From a checkpoint of a small transformer trained on Wikipedia.
Size: width 192, MLP 384 SwiGLU, vocabulary 2048.
Architecture: RMSNorm before each block, rotary positions, biases on query, key and value, tied embeddings.
Training: a variant of Adam for these matrices, 363M tokens.
MLP neurons of a small language model. Each row is named by its layer, matrix (down: output weights) and neuron, and shows model dimensions 16-143. Each number is 128 + 24 x the weight over its row's rms, rounded and kept within 0 to 255. A neuron's up and down rows have the sign that makes its largest values positive.
Before each neuron's rows, "fires before" lists the tokens most often just after its 100 highest values on Wikipedia text that the model never trained on.

fires before: "\n", " on", " ", " in"
L4.down183 [110 136 108 116 105  93 158  97 103 132 110 147 164 145 174 153  87 143 100 108  83 153 103 125 110 138 165 144  89 108 131  57 118 122 121 165 117 136  88 124 149 149 149 122 167 145 102 147 132 160 153 120 127 136  93 127  95 135  98 110 116 137 174 151 140 140 168 127  95 106 101 111  93 104 135 128 161 125  99 121 113 142 116 105 107 115  88 123 122 135 142 106  79 132 149 139  85 103 119  87  96 115 100 122 111 135 125 128 153 143 131  99 121 123  90 112 134 105 162 112 122 135 148 100 114 142 113 112]

fires before: " |", "t"
L18.down175 [149  95 147 194 154 133 102 119 113 166 163 118 136 129 189 113 160 103 142 142 151 140 139 137 139 125 127  75 111 126  91 129 104 129 135  97 143 182 125 116 129 146 144 127 140 161 137  91 155  90 147  85 147 119 138 120  81 103 139 162  57  99 171 101 140 105 111 133 121 132 124 163  85 173 134 136 136 141 110  83 175 135 117 154 105 116 137 128 119 129 126  98 143  75 147 115 136 114 155 130 131  96 152 136 137 105 103 101 141 113  67 125 155  93 132 123 129  98 141 145 147 122 136 143 132 123 121 132]

fires before: ";", " |"
L7.down336 [112 159 113 117 150 127 128 172 161 170 142 153 141  98 160 101 157 141 148  87  64 126 125  76 113 126 186 127 121 143 147 107 115 145 201 141 103 136 133 121  89 177 155 127 137 161 117 133  85 181 107 127 186 123 130 144 120 148 123 112  92 136 124 120 122 122 122 134 157 119 144 112  92 124 157 144 129  99 165 133 145 128 108  69 155 124 130 130 111 111 134  94 140 124 138 170 132 116 106 114 101 139 128 112 135 130 118 110 101 160 112 129 136 134 126 147 107 140 141 112  97 119 158 114 152  75 131 111]

fires before: "\n", " and", " of", ",", ".", " |"
L16.down296 [113 179 128 123 102 149 185 134 113 109 162  98  90 148 144 154  52 113 153 157 116 127 153  95 133 151 113 171 168 152  86 103 140 128 107 132 162 108 103 122  82 154 116 123 149 170 106 123 125 114 104  90 140  97 129 131 116 143 125 124 162 151 154 105 141 135 120 148 157 124 111 119  93 125  78  79 136 147 114 178 167 108 125 134 185 166 142 109 125 135 178 137 113 125 148 164 143 130 110 121 145 119 103 127 144 140 112 142 158 122 179 143 142 127 135 131 138 131 185 141 114 116 141 128  91 146 131 178]

fires before: "te", "t", "ver", "ted", "ting", "d"
L16.down85 [118 137 113 207 143 140 152 128 139 181 113 110 117 105 153 126 146 118 116 145 103 136  66 161 140 106 115 114 100 115 132  99 113 153 123  92 158  87 134 114 113 160 113 124 111 131 129 105  58  93 132 168 164 106 168 150 103 123 127 130 113 144 118 153 118 119 134 162  97 146  86 146 110 126 122 140 128 174 124 157 141 114 144 139 128 112 108 148 128 129 121 139 146  78 149 103 145 127 155 135 119  86 108 157  88 114  71 130  94  77 121 105 106 132 167  94 122 173 125 127 122 105  81 140 160 145 123 149]

fires before: "ci", "ul", "il", "ur", "cc"
L5.down302 [125  98 161 136 101 115 153 110 152 149 175 138 105 107 107 150 121 131 129 136 135 169 135 137 169 123  76 113 129 157 146 117 156 122 128 165  93 130 104 131 163 115  86  90 101 165  87 155 106 126 132 154 114 114 158 110  81 128 166 131 118 122 138 115 116 174 136 141 140 122 138 156 112 135 111 145 119 132  93 134 122 129 151 116 169  98 116 130 135 125 155 172 113 127 117 111 167 103 124  84 119 175  95 134 132 148  94  36 115 184 129  73  65 144 123 116 128 140 124 134 115 101 126 139 148 151 144 154]

fires before: "s", "fe", "\n", " is", " and"
L17.down35 [135 170 159 125 137 108 114 116 138 121 147 149  72 123 143 120  89 112 150 130 115 128 124 127 138 122 148 108 125 138 153 112 105  97 145 106 146 179 140 160  42 154 127 129 104 124 114 116 149  94  90  98 143 135 124 156 116 123 146 176 173 110 132 137  96 111  91 144 153 153 121  93 137 115 156 143 147 137 169 140 138 124 115 113  92 127 138 115 123  73 138 140 125 105 121 141 107  98 136 103 145 122 148 155 184 126 131 140 143 162 177 125 162 138 117 177 135 112 122 117 144  90 104 122 119 133  93 145]

fires before: "chi", "age", "ard", "la", "it", "y"
L4.down293 [133 139 125 156 132 109 144 102 165  93 150 130 126 117  99 161 138 136 150 112 146  97 142  76 112 108 169 189 164 120 143 154  64 155 137 147 134 123 139 135 115 148 188 105 171  99 119 144 182  89 129 125 118 123 107 165 168  94 114 106 136 122 145 128 130  88 121  68 110 183 141  87 130  94 129 103 145 127 164 137 158 164 108 162 112 125 110  92 126 160 125 147 133 169 118 128  95 124 140 117 152 123 135 144 104 139  99 153 134 107 137 155 133 136  92 181 142 108  98 157 113 135 147 104 148 176  96 138]

fires before: "\n", "=", "-", "=="
L12.down375 [132 125 120   0 122 137 133 131 135 192 131 118 131 120 126 129  21 128 118 109 153 130 134 121 125 116 152 117 117 107 127 121 137 139 133 148 140 123 145 130 154 130  88 117 130 113 117 126  74 134 162 122 163 110  99 148 142 136 130 126 123 114 145 116 146 111 146 158 141 117 148 130 119 170 114 115 127 165 119 128 124 117 146  88  90 118 131 136 154 119 135 111 138 128 110  75 123 119 141 126 108 153 108 128 134 114 148  86 127  89 127 129 145 130 145 100 135 112 126 122 131 120 136 126 124 141 114 114]

fires before: "\n", " the", " \"", " 19", " his", " a"
L14.down0 [ 80 127 135 197 150 119 144 109 167 138 129 107 131 172 159 136 224 157 114 129 131 123 134 152 118 116 181 136 162 139 110 146 140 130 156 113 146  87 143 137 173 111 144 122  98 145 118 128 123 127 116 126 109 132 126 104 152 134 139 116 128 182 148 107  63 103  98 162 138 164 102 120 139 129 143 125 179 141 121 113 132 106 112 128 103 133 168 150  94 109  98 147  83 158 157 146 128  99 124 140 154 102 199 113 133 153 117 130 114 143 159 129 113 122 155  77 144 141 140 121  89 132 153 121 131 112 130 173]

fires before: "ally", "ate", "o", "ation", "ated", "an"
L16.down269 [ 87 169 133 160 126 102 138  45 130 157 119 141  86 100 168  86 168 112 145 129 116 148 127 125 165 132 173  96 118  64  78 133 148 137 148 110 131 179  80 143 106  99 103 126 147 169 148 135 111 118 168 124 134 128 124 163 128 104 120 152 163 135 140 107 115 149 135 132 109 144  85 173 141 105 119 125 106 144 153 116 122  99 119 183 152 110 165  95 134 141  86 124 155 130 128 111 108 156 170 144 148 141 128 137 126 137 153  95 103 122 130 131 152 116 107 129 152 158 136 126 137 135 145 130 161 105 101 105]

fires before: "fe", "duc", "b", "vi", "mo", "te"
L2.down231 [146 158 139 159 123 153 109 144 144  67  78 119 128 129 119 131 127 127 123 168 126 166 143 149 136 124 146  98 172 117 144 131 103  98 117  89 134 139  93 101 156 206 158  72 138 133 126 144 172 137 126 115 110 133  99 103 127 114 103 159 132 125  93 128 130 120 112 134 135 148 119 181 190 149 133 142 138 112  80  97 169 109 115 142 109 173 117 155 162 101 112 136 157  81 113 109 120 113 106 151 131 128 131 166 107  92 127 113  89 145 115 149 137 111  93 107 125  98 124  88 106 154 148 139 102 158 108 129]

fires before: "s", "ed", "red"
L18.down216 [147 120 103 161 113 132 138 106 120 140 140 137 110 106 122 154 138 161 139 157 121 156 117  85 155 139 136 126 214  83 124 130 180 126  97 141 139  93 134 157 131 171 120 134 133 150 132 120 107 121 128 145 151 121 205 127 122 119  90 133 137 102 111 132 105 139 116 137 128 136 168 134 134 111 158 146 143 159 145 138 159  87 155 150 111 129 153 133 137 136 155  79 131 126 188  87 118 148 125 121 131  60 125 130 130 104 164 152  93  93  92 132 117 104 149 130 114 148  91 112 131 114 107 133 117 126 115 139]

fires before: "et", "le", "an", "u", "ar", "os"
L3.down144 [135 134 166 141 110 148 117 126 155 138 116 144 126  96 169 123 115 159 116 162 147 155 142 139 112 138 159 151 119 119 145 112 130 114  98 164 119 149 142  96 124  97 136 131 135 161 123 173 110 134 136 123 159 101 156 143  99 137 104 140 156 160 124  96  83 171 123 126 103 106 118 148 157 116 137 145  87 108 104  70 114  91  99 137 172 103 182 203  93 103 116 124 105 162 118 102 129 110 138 130 131 112 132 136 164 141 147 142 113 121  98 106 139 122 135  81 137 150 137 134 154 108 143 119 111 112 140 118]

fires before: "\n", " He", " The", " His"
L7.down128 [137 104 133 194 103 121 164 127 115 101 111  99 126 115 145 125 116 121  91  91 134 130 124 175 130  93  77 136 134 111 108 127 142 129  97 162 144 133 166 110 177 152 132 191 108 144 150 139 119 135 108 170 111 161 174 111  83  97 131 111 133 141  87 137 134 113 158  92  84 129 173  85 117 111 121 141 116 114  99 107 118 160 113 117 101 153 128  99 142 152 156 125 164 128 112 115  84 105 130 147 151 127 123  92 159 150 146 157 135 136 113  97 147 137 149 121 145 127 139 139 130 158  91 110 111 181 128 132]

fires before: "\n", " \"", " The", " He", "w", "s"
L4.down370 [151 127 142 130 125 118 172 156 111  67 115  88 134 168 121 130 173 108  96 156 149 137  98 134 172 103 130 118 102 139  79 149 181 142 125 176 158 149 145 116 122 106  96 146 112 140 112 129 145 137 127 155 118 153 141 111 134 140 108 135 150  97 106 123 124 152 141  74 101 186 135  89 130  92 119 149 141 135 118 153 137 144 136 124 135 104 118 172 139 155 121  93 164 149 137 111 133 115 124 137 126 128 113 160 130 114 136 151 120 149 112 110 115 134 165 142 107 139 134 158 113 147 125 102  88 124  92 150]

fires before: "z", "dy", "nd", "W", "N", "y"
L5.down216 [128  93 141 216 121 127 120 121 138 140 142 150 127 132 151 101 110 121 123 140 100 125 129 123 143 133 121 125 130 153 104 125 118 145 111 127 119 112 110 164 122 125 105 125 113 123 132 118 159  65 114  99 141 138  61 129 111 170 112 144 148 133 115  97 131  98 148 145 138 159 113 143 125 108 124 116 167 113 148 136 116  85 136 110 195 122  92 133 133 110 143 124 126 144 115 176 137 127 102 153 112 100 159 150 125  93  98 107 106 132 121  99 120 129 128 117 101 140 116 144 133 119 162 152 128 120 107  82]

fires before: "f", "id", "b", "al", "duc", "le"
L18.down187 [103  94 110 133  99 136 158 129 108 123 142 140 127 126 117  98 113 137 163 141 128 178 110 135 102 132 161 134 117 153 110 158 143 101 141 104 105 163 166 124 175 130 116 111 106 105 135 114 173 133 120  96 124 121 129 116 115  92 110 126 130 105 124 167 138 159 136 155 170 135 220 149 132 127 125 126 150 143 170 133 154 126  96 113 129 102 123 117 150 156 125 115 116 161  98  85 140 158 111 130  64 129 134 132 131  99 107 131  76 119 124 160 116 142 137 120 140  79 118 103 131  93 101  88 115  87 161 113]

fires before: ";", " |"
L5.down199 [130 148 135 147 116 105 143 130 151 144 147 108 120 132 148 121 127 140 160 104 145 153 137 131 115 149 129 124 115 113 134 101  74 133 116 105 155 125 123 149 142 160  85  83 154 120  90 124  85 112 152 122 113 157 145 122 121 109 114  89 112 115 114  96  85 109 129 134 116 127  89 123 121 140 163 126  88 142 167 132  98 147 174 160 146 143  82 117 134 117 146 136 133 162 103 158 110 125 134 127 133  89 110 111 146 146 112 113 120 118 137 174 101 129 110 155 148 145 119 152  95 107 159  95 129 117 145 158]

fires before: "e", " 19", " 18", "t", "is"
L5.down1 [137 123  97 117 103 147 151  89 101 120 161 126 154 175 137 120 160 155 120 128 138 112 139 134 101  79 160 137 163 136 133 140 112 141 140 164 132 131 135 157  93 115 118 130 155 136  77 183  67 128 142 117 150 117 133 145 110 155 130 134 128 119 117 128 131 124 141  79 149 145 133 128  68 139 142 144 119 114  56 171 150 148 130  93  81 122 118  91  98 115 156 112 152 143 178  67 145 120 109 105 116  87 139 129 139 116 137 144 148 163 114 154 119 163 110 105 129 131 108 132 113 120 148 142 115 124 123 118]

fires before: "t", "c", "li", "ci"
L18.down171 [122 135 123 167  91 146 120  97 112 138 151 137 105 130 134 140 160  83 147 141 159 116 109 115 100  99 126 121 118 169 102  93  94 102 146 184 158 135 130 152 132 174 143 114 116  86 146 130 204 130  87 135 130 119 130 125 133 106 107 114 108 111 119 111 138 127 137 163  84 133 137 145 130 134 120 148 106 158 105 121 172  81 174 135 127 111 148 111 129 165  59 135 142 102 160  87 108 130 122 125 142 120 150 129 143 108 128 144 148 141 123 137 139 123 117 100  92  96 113 107  97  98 101 136  92 147  82 128]

fires before: "\n", " \"", " (", " He"
L4.down258 [129 115 134 111 147 163 142 149  89  74 103 148 127 197 135 151 123 106 147 165 183 153 112 139 148 139 107 146 114 140 139 163 146 124 138 178 147 162 145 136 122  94  92  92 108 167 120 102  92 151 131 131 132 169 150 128  96 100 178 147 139 109 133  79 147 125 138 115 110 141 146  98 103  92 103 111 105 107 140 135 117 143 136 101 109 101 134 144 150 135 128 125 131 171 135 149 101 155 127 114  79 114 121 165 110 134 164 138 143 183 125 165 133 126 126 152 125 131 103  93 144 140 151 154 135 165 139 167]

fires before: "ice", "ri", "y", "n", "tion", "t"
L3.down375 [110 133 147  86 118 159 133 131 108 157 134 125  85 124 131 144  93 140 140 124 149 150 128  99 140 141 130 103 118 107 142 143 143 152  68 152 105 127 167 111 143 142 110 135 101 132 143 122 162  93  92 195 101 133 146 100 101 157 143 150 128  86 129 111 167 168 102 131  94 154 138 117 110 109 128 144 149 151 116 135 144 128 115 132 164 145 130 172  94 134 124 126 120  86 112  94 140 142 133 125 150 119 112 146 129 129 162 115 124  58 141 139 138 127 116 117 125  67 104 142 115 135 133 136 160 108 105 172]

fires before: "===", "==", "ip", "|", "The", " 19"
L8.down381 [163 125 119 121 154 133  93 170 110 194 134  86 166  93 114 114  90 143 113 128 142 140 121 168 149 154 113 134 144 162 117 112  65 173 150 157 165 137 111 128 150 135 141 136 127 116 129 144 104 137 161  78 166 117 147 119 116 137 145 143 131 148 120 126 134 100 159 131 126 136  95 153 100 106 131 102 157 135 140 105 140 135 108 133 101 174 215 123 135 144 120 124 138 122 134  59 123 110 130  57  66 141 128 122 128  86 151 142 126 111 122 148 129 142 117 142 117 133 137 138  67 122 118 127 141  96  84 135]

fires before: "s", " |"
L8.down176 [142 131 137 128 140  99  88 132 143 144 132 135 127 107 154 124 120 174 133 142 131 143 126 130 127  99 142 132 164  73 120 113 138 151 140 129  76 123 106 151 114 126  93  99 109 120 150 161 107 161 123 128 103  82 100 124 123 148 137  71 121 164 112  72 110 144 122  96 163 147 119 171  94  99 128 115 143 125 118 107 105  94 115 165 116 160 139 122  77 151 105 147 130 158 128 157 118 124 112 135 155 118 113 125 122 125 159 127 123  93  81 111 149 103 168 121 116  66 103 164 164 147 116 136 102 133  94 140]

fires before: "et", "le", "an", "os", "ar", "ut"
L5.down78 [112 116 141 124  97 127  81 143 132  96  59 110 109 118 141 181  94 187 163 153 128 146 138 129 151 136  89 114 136 110 142 114 131 162 138 144 107 168 139 127 137 141 132 156 125 135  94 154 114 128 179 132 103 142 123 110 157 132 113 112 138 184 134 128 123 173 136 142  84 134 145 120 158 146 108 136 147 125 116  81  99 147 123 121 145 125 130 136 137 157 133  72 147 136 100 120 120 112 105 136 161 154 127 143 149 110 112 151 159 143  80 175 128 127 109 130 160 140 168 157 146 142  99 138  77 126 109 121]

fires before: "ed", "t", "er", "tion", "d", "e"
L5.down39 [129 124 111 190 108 113 101 135 117 115 111  95 139 118 138 166 201 117 122 147 163 164 126 155 103 106 122 133  94 123 122 125 139 140 128 134 138 137 156 109 138 114 128 116 153 118 101 114 134  80 114 137  88 111 166 131 171 201 151 122 122  93 146 121 144 187  95 118 101 143 142 133  96 111 118 125 151 155 138  87 152 136 118 112 110 137 127 137 129  84 125 103 125 153  88 121 110 164 153 109 116 127 143 119 135 113 108  96 130 124  87 175  97 144  88  79 146 140 128 126 111 118 125 117 168 142  57 139]

fires before: "\n", " The", " In", " It"
L17.down324 [109 160 102 235 116 137 114 158 132 138 120 136 118 137 117 159 178 114 130 132 118 147 123 167 141 104 149 120 108 144 131 117 139 140  93 153 117 117 142 170 110 114 138 108 186 122 130 144 147 166 132 129 152 163 134 172  82 129 111 161 129 129 118 145 133 126 165 101 140 112  78 106  74 114 122 158 134 129 122 152 152 157 103 140  86  95 130 106 176 199 112 127 156 165 100 163 129 134 106 128 163 144 129 126 150 140 127 143  82  84 111 121 126 123 159 113 103 154 156 155 117 178 107 121 104 110  98 118]

fires before: "ci", "ft", "ul", "ur", "il"
L4.down266 [104 115 121 162 109 146 131 147 146 135 129 122 113 118 127 112  71 118  78 120 137 176 109 145 155 139 114 106 140 127 148 133 135 146 127 129 135  79 132  95 113 169 133 121 141 150 112 119 150 101 105 154 160 120  91 145 101 134 166 153 148 142 110 166 131 136 175 138 113 147 111 188 106  95 117 119 108 135  32 129 161 148 129  85 154  85 158 127  99 128 128 147 108 140 130 146 119 143 124  96 105 128  95 126 117 154 114 116 161 160 111  75  68 154 122 142 142 144  99 132 139 131  88 137 106 158 122 127]

fires before: "y", "dy", "nd", "mb", "s", "und"
L7.down61 [135 143 119 217  77 140 113 117 153 112 146 132 150 122 146 119 133 128 134 166 125 155 112 137 128 133 120 134  98 115 122 134 103 177 109 162 125  86  80 115 153 132 100 139  94 122  83 138 142 108 148 111 137 178  82 119 121 172 140 125 145 120 125 134 116 139 139 149  94 120 114 119 149 109 135 121 140 130 142 138  91 139 120 134 181 133 124 147 123  82 157 106 120 105 107 164 169 106 116 119 140 121 161 138 139 105 106  94 166 142  83 133 109 108 152 121 109 133 123 128 143 119 159 140 110 124  88 117]

fires before: " |", "25", "4", "22", ";"
L12.down60 [113 186 127  94 156 102 103 130 135  45  96 119 118 137  99 110 136 180 154 117 136 113 111 142  71 111 111 124  91 122 138 148 154 122 183 151 171 120 121 160 151 159  59 143 150 126 103 118 121 176 158 120 138 135 120 109 143 131 164 150 100 120 133 145 110 117 112  95 131 152 131 144 156 117 163 120  83 116 147 139 178 102  99 109 155 108 155 101  93 145 154 162 137 103 131 129 133 151 145 126 137 178 157 130 122 141 132 121 118 133 118 129 151 123 139 107 142 117 137 126  62 104 136 134 146 144 118  83]

fires before: "ent", "ci", "ur", "ft", "il", "ated"
L5.down364 [146 146 151 141 140 135 136 131 173 155 165 118 122 120 130 128 197 134 112 112 131 162 130 135 119 149  87 141 152 102 112 106 154 106 123 108 105 134 143 128 101 124 129 121  69 120  88 150 155 133 131 109 145 124 140 148 100 160 132 137 120 112 140 133 116 119 124  74 105 152 133 162 130 108 141 125 146 172 141 141 154 111 116 127 103 112 105 119 139 120 106 163 154 200  85 123 140 152 131 101 146 138 130 158  99 169 110 100 118  85 135 161 109 159 128 137 129 141 119 149  97  67 111 160 135 111 131 122]

fires before: " a", " the", " an", " by", " as"
L16.down67 [154 163 127 160 129 144 123 139 170 159 117 166 114 135  97 135 159 102  62 112 136 110 156  93 148 106 163 117  97 182 121 133 117 101 116 115 128 154 125 136 130  86 134 144 111 117 128 180 115 146 132 129 146 124 113 132 144 146 120 128 157 111 106 120 137 127 119 142 154  98 113  99 146 135 136 104 148 142 128 142 131 101 102 117 139 129 131 116  89  91 104 149  77 121 163 151 107 109 125 108 116  94 109  97  81 149 172 141 112 137 120 106 157 158 119 120 118 172 152 145 130  87  93 116 141  85 170 130]

fires before: "ated", "ist", "ary", "ation", "ute", "al"
L5.down64 [119 143 129 235 134 141  92 107 140 164 154 129 114 118 125 113 127 141 112 127 128  80 125 141 117 145 142 157 138 141 138 100 142 137 115 106 124 174 119 139 145 118 184 106 157 116 114 168 127 123 123  87 139 149 104 142 144 116 124 163 134 137 161 127  95 198 145  85 122 136 141 132 117 107 145 130 136  91 189 154 150 123 124 145 127 130 109 125 137  96 102 156 107 165 124 134 115  98 136 125 142 167 121 119 141 139 129 148  76  99 131 116 128 114 155 103 128 137 115 132 126 124 141 120 178 146 126 164]

fires before: " |", "es", ")"
L16.down256 [174 128 152  79 114 167 140 143 139 182 122 142 184 122 104 164  78 133 168 110 134 144  79 146 117 108 130 124 101 119 100 135 167 146 136  97 134 165 104 150 113 126 152 128 135 191 107 149 108 109 137 127 109 142 154  90 112  89 100 105 127 130  99 116 128 153 122 106  91 157 132 137 131 103  94 118 135 126 173 110 111 109 144 174 161 149 144 151 123  95 132 117 181 149 111 153  68 107 114  87 128 103 129  79 140 113 127 172 156 162 162 151 102 139 111 142 127 138 107 134 159 101 151 149 135 150 178 106]

fires before: "duc", "fe", "b", "vi", "f", "te"
L5.down92 [111 135 173 145  87 136 143 123 105  91 141 116 107 124 133 161 141 155 141 130 135 138 139 136 177 144 152 113 119 103 137 158 113 208 106 130 136 124  95 133 101 184 136  79 138  93 122 140 125 108 129 117 179 147 114 124 113 137 116 137  92 141 102  61 122 127 180 135 134 123 137 121 132 152 121 150 110 109 146 119 133 113 132 119 140 120 139 140 174 139 108 107 171 150 109 149 165 181 114 119 142 160 145 122 124  76 111 130 125 159 142 106 138 152 139 116 114 105  86 110 136 117 151 131  84 161 108 103]

fires before: " ", "y", " in", "n", " a"
L2.down339 [122 171 171 128 129 138 117 109 167  99  95  89  76  95 131 179 144  78 106 137 153 168 129 141 133 127 139 116 145 103 133 154 159 137 140 122  92  94 152 125 166 110 144  84 153 155 161 134 101 128 129 109 142 115 116 128 117 139 121 131 110 146 145 122 190 154 117 162  81 150 131 110 155 120 153 127 118 138 130 103 129 132 113 149 149 112 126 131 113 135 125 115 129 121 126 102  91 105 131  95 127 134 136 146 171 131 136 130 141 100 102 115  74 118 137 127 103 121 121 107 155 139 138 146 138 130 175 148]

fires before: " 19", "\n"
L17.down350 [128 119 114  62 111 130 141 120 123  77 137  91 108 114 169 142 106 122 116 141 140 162 151 128 108 158 101 126  95 116 129 152 101 144 137 130 152 136 107 143 103 122 117 145 151 132 125 118  79 152 132 123 130 117 159 130 137 140 112 158 109 122 132 116 117 127 139 123 106 111 122 108 121 110 196 119 169 129 127 109 132 167 162 105 150 131 126 142 100 161 126 146 129 120 163 139 121 124 140 116 111 129 100 128 147  87 138 109 146 163 132 122 160 164 109 131 122 104  91 143 116  96 150 124 126  92  73 110]

fires before: "fe", "duc", "b", "mo", "te", "vi"
L2.down252 [112 105 147 141  93 135 136 151 125  30 109 149 132 143 147 160  87 161 152 149 152 167 118 167 120 125 120 108 104 120 139 112 115 128 126 106  91 172 131 100 129 123 124 151 138 115 114 128 121 116 140  80 124 107 112  85 133 106 118 156 107 145  58 111 124 119 189 130 120 167 137  99 120 176 132 166 107 111 158 121 158 130 102 119 118 141 167 124  78 139 115 146 122 106 119 108 143  99  67 131 147 149 165 193 101 115 121 123 137 114 132 109 141  79 113 130 127  83 131 125 102 139 155  84 133 122 115 111]

fires before: "\n", "ic", "f"
L13.down331 [114 109 116 125 108 119 155 140 172 109 143 105 120  86 140  91 144 136 118 121 119 177 123 176 127 137 169 129 134 109 128 131 114 111 122 117 122 116 165 174 130 132  80 162 108 113 142 169  80 158  93 139 156 136 137 126 140 152 105 158 103 142 135 114 120 171  75 152 190  75 124 153 124 102 125 105 114 132 122 111 149 105 142 114 163 154 153 153 143 119 123 116 133  88 138 146 125 126 160 120 138 123 122 121 185 116 170 113 103 128 158 123 137 140 117 135 144  88  90  94 129  82 115 122 118 135 148 127]

fires before: " that", " the", " it", " as"
L18.down82 [146  75 102 188 128  87 136 149 152 102  97 127 121 144 123 127 106 153 114 126 143 133 129 119 134 124 119 118 111 158 119 149 108 112 104 125  82 155 122 101 140 109 105 134 128 129 172 162 205 134 144  75 127 158 196 151 125  88 139 113  95 128 159 109 124  83 121 138  92 102 160 142 154 146 138 101 111 128 101 108 118 140 158  98 111 106 137 140  84 114 122 131 115 119 174 108 112 111 128  74 104 121 114 146 136 155 159 154 141 135 149 108 131 131  88 118 136 117 148 155 112 156 176 120 175  58 134 168]

fires before: "ci", "ft", "ur", "ul", "li", "il"
L5.down317 [ 91  91 142 211 133 121 115 126 141 115 138 116 109 102 126 122  64 154 103 102 151 157 118 129 152 105  98  81 114 159 145  84 135 112 130 155  94 167 159 111 164 145 115  99 121 137  96 103 128 131 156  88 138 161 133  84 118 144 142 142 101 128  99 165 120 173 127 120 155 181 138 154 129 133 108 155 106 151 103 132 138 156 166 149 163 107  98 136 124 142 116 123 139 128 133 144 143 123  97  88 121 151 110 176 107 117 124 104 115 134 154  99 111 149 135 105 146 166  94 144 110 106 144 141 107  96  49 128]

fires before: "s"
L17.down162 [ 99 126 115 152 119 123 139 100 105 151 144 158 119 151 191 138 160 150 148 155 123 138 116 102 156 128 123 132 105 117  82 143 172 119 142 149 109 116 160 116  78 138 135 125 141  96 135 127 118 133  85 132 123 111 142 109 106 161 150 119 122  66 114 112 119 130 130 100 116 128 123  91 102 142  97 145 133 129 157  95 133 101 132 147  84 101 235 149 112  85  77 161 145 127 143 110 100 115 117 127 119  97 108 164 136  98 118 146 123 114  88 122 149 116 127 136 107 105 109 118 138 127 124 129 115 133 111 123]

fires before: ",", " |", ".", ":", ";"
L3.down380 [133 113 151 139 125 136 114 131 167 149 176 107 104  95 125 111 184  85 159 119 139 134 137 102 140 160 116 142 129 127 139 101 163 124 118 132 131 149 153 122 153 126 102  91 159  77 141  96 130  66 160  92 142 162 102 126 147 118 109 128 153 140 147 127 156 164 146  67 144 123  80 149 137 121  94 158 104 130 137 132 111 157 147 143 145 136 130 160 155 143 145 143 152  84 130 143 110 137 134 119 157 149 150 130 127 159 140 174  88  91 134 144  73 166 116  82 132 171 151 138 101 163 107 123 150 143 145 139]

fires before: "ent", "ur", "ure", "-", "ip", "or"
L3.down350 [129 107 125  83 108  93 138 115 145 205 149 132 127 140 143 162 145 108 182 140 131 114 185 100 114 135  99 139 162 116 104 117 137 133 132 155  86 133 150 144  83 114 123 132 141 120  95 141 158 130  78 146 179  79 153 128 140 123 111  91 114 130 140 148 101 116 130 112 114 138 118 124 107 109 109 116 103 122 143 120 149 101 124 176 153 126 113 119  94 153  97 160 111 132 141 134 124 116 144 105 171 127 107 137 138 121 130 112 128 145 130 147 168 152 132  66 106  95 103 136 155  95 130 156 107 111  99 115]

fires before: "et", "le", "an", "os", "ut", "ar"
L2.down25 [137 135 177 140 138 125 167 178 134 185  50 125 111 144 115 100 152 121 113 122 149 157 147 134 157 193 117 142 100  82 174 122 106 116 133 154  90 139  89 134 124 126 171 138 124 116 164 130 201 118 172 107 130 125 136 115 124 148  99  82  94 116 141  98  94 159 119 172 105 120 148 124 120 121 109 100 124 150 114 105 146 154 106 135 135 157 135 185 104 175 115 118 142 200 149 114 153 143 156 140 122 144 112 163 127 108 121 144 143 144 101 152 159 118 100 140  93 151 113 169 119 152 170 120 123 154 148 160]

fires before: "et", "le", "an", "ar", "os"
L3.down277 [133 151 157 135 115 118 148 128 163  79  74 128 155 133  97 154 147 134 170 132 151 117 144 145 136 158 108  98  94 120 139  94  96 106  93 115 111 167 132 152 131 150 123 129 144 129 147 138 157 123 196 164 132 123 137 157 120 113 126 134 140 136 122 138 102 191 133 114 136  80 140 133 176 118 103  86 114  92  98 126 130 122 102 149 150 157 109 156 105 143 114 165  83 169  93 137 122 131 125 120  91 150  81 119 149 101 125 151  87 128 114 192 135 103 146 132 136 132 114 141 127 131 117 133 130 110 138 112]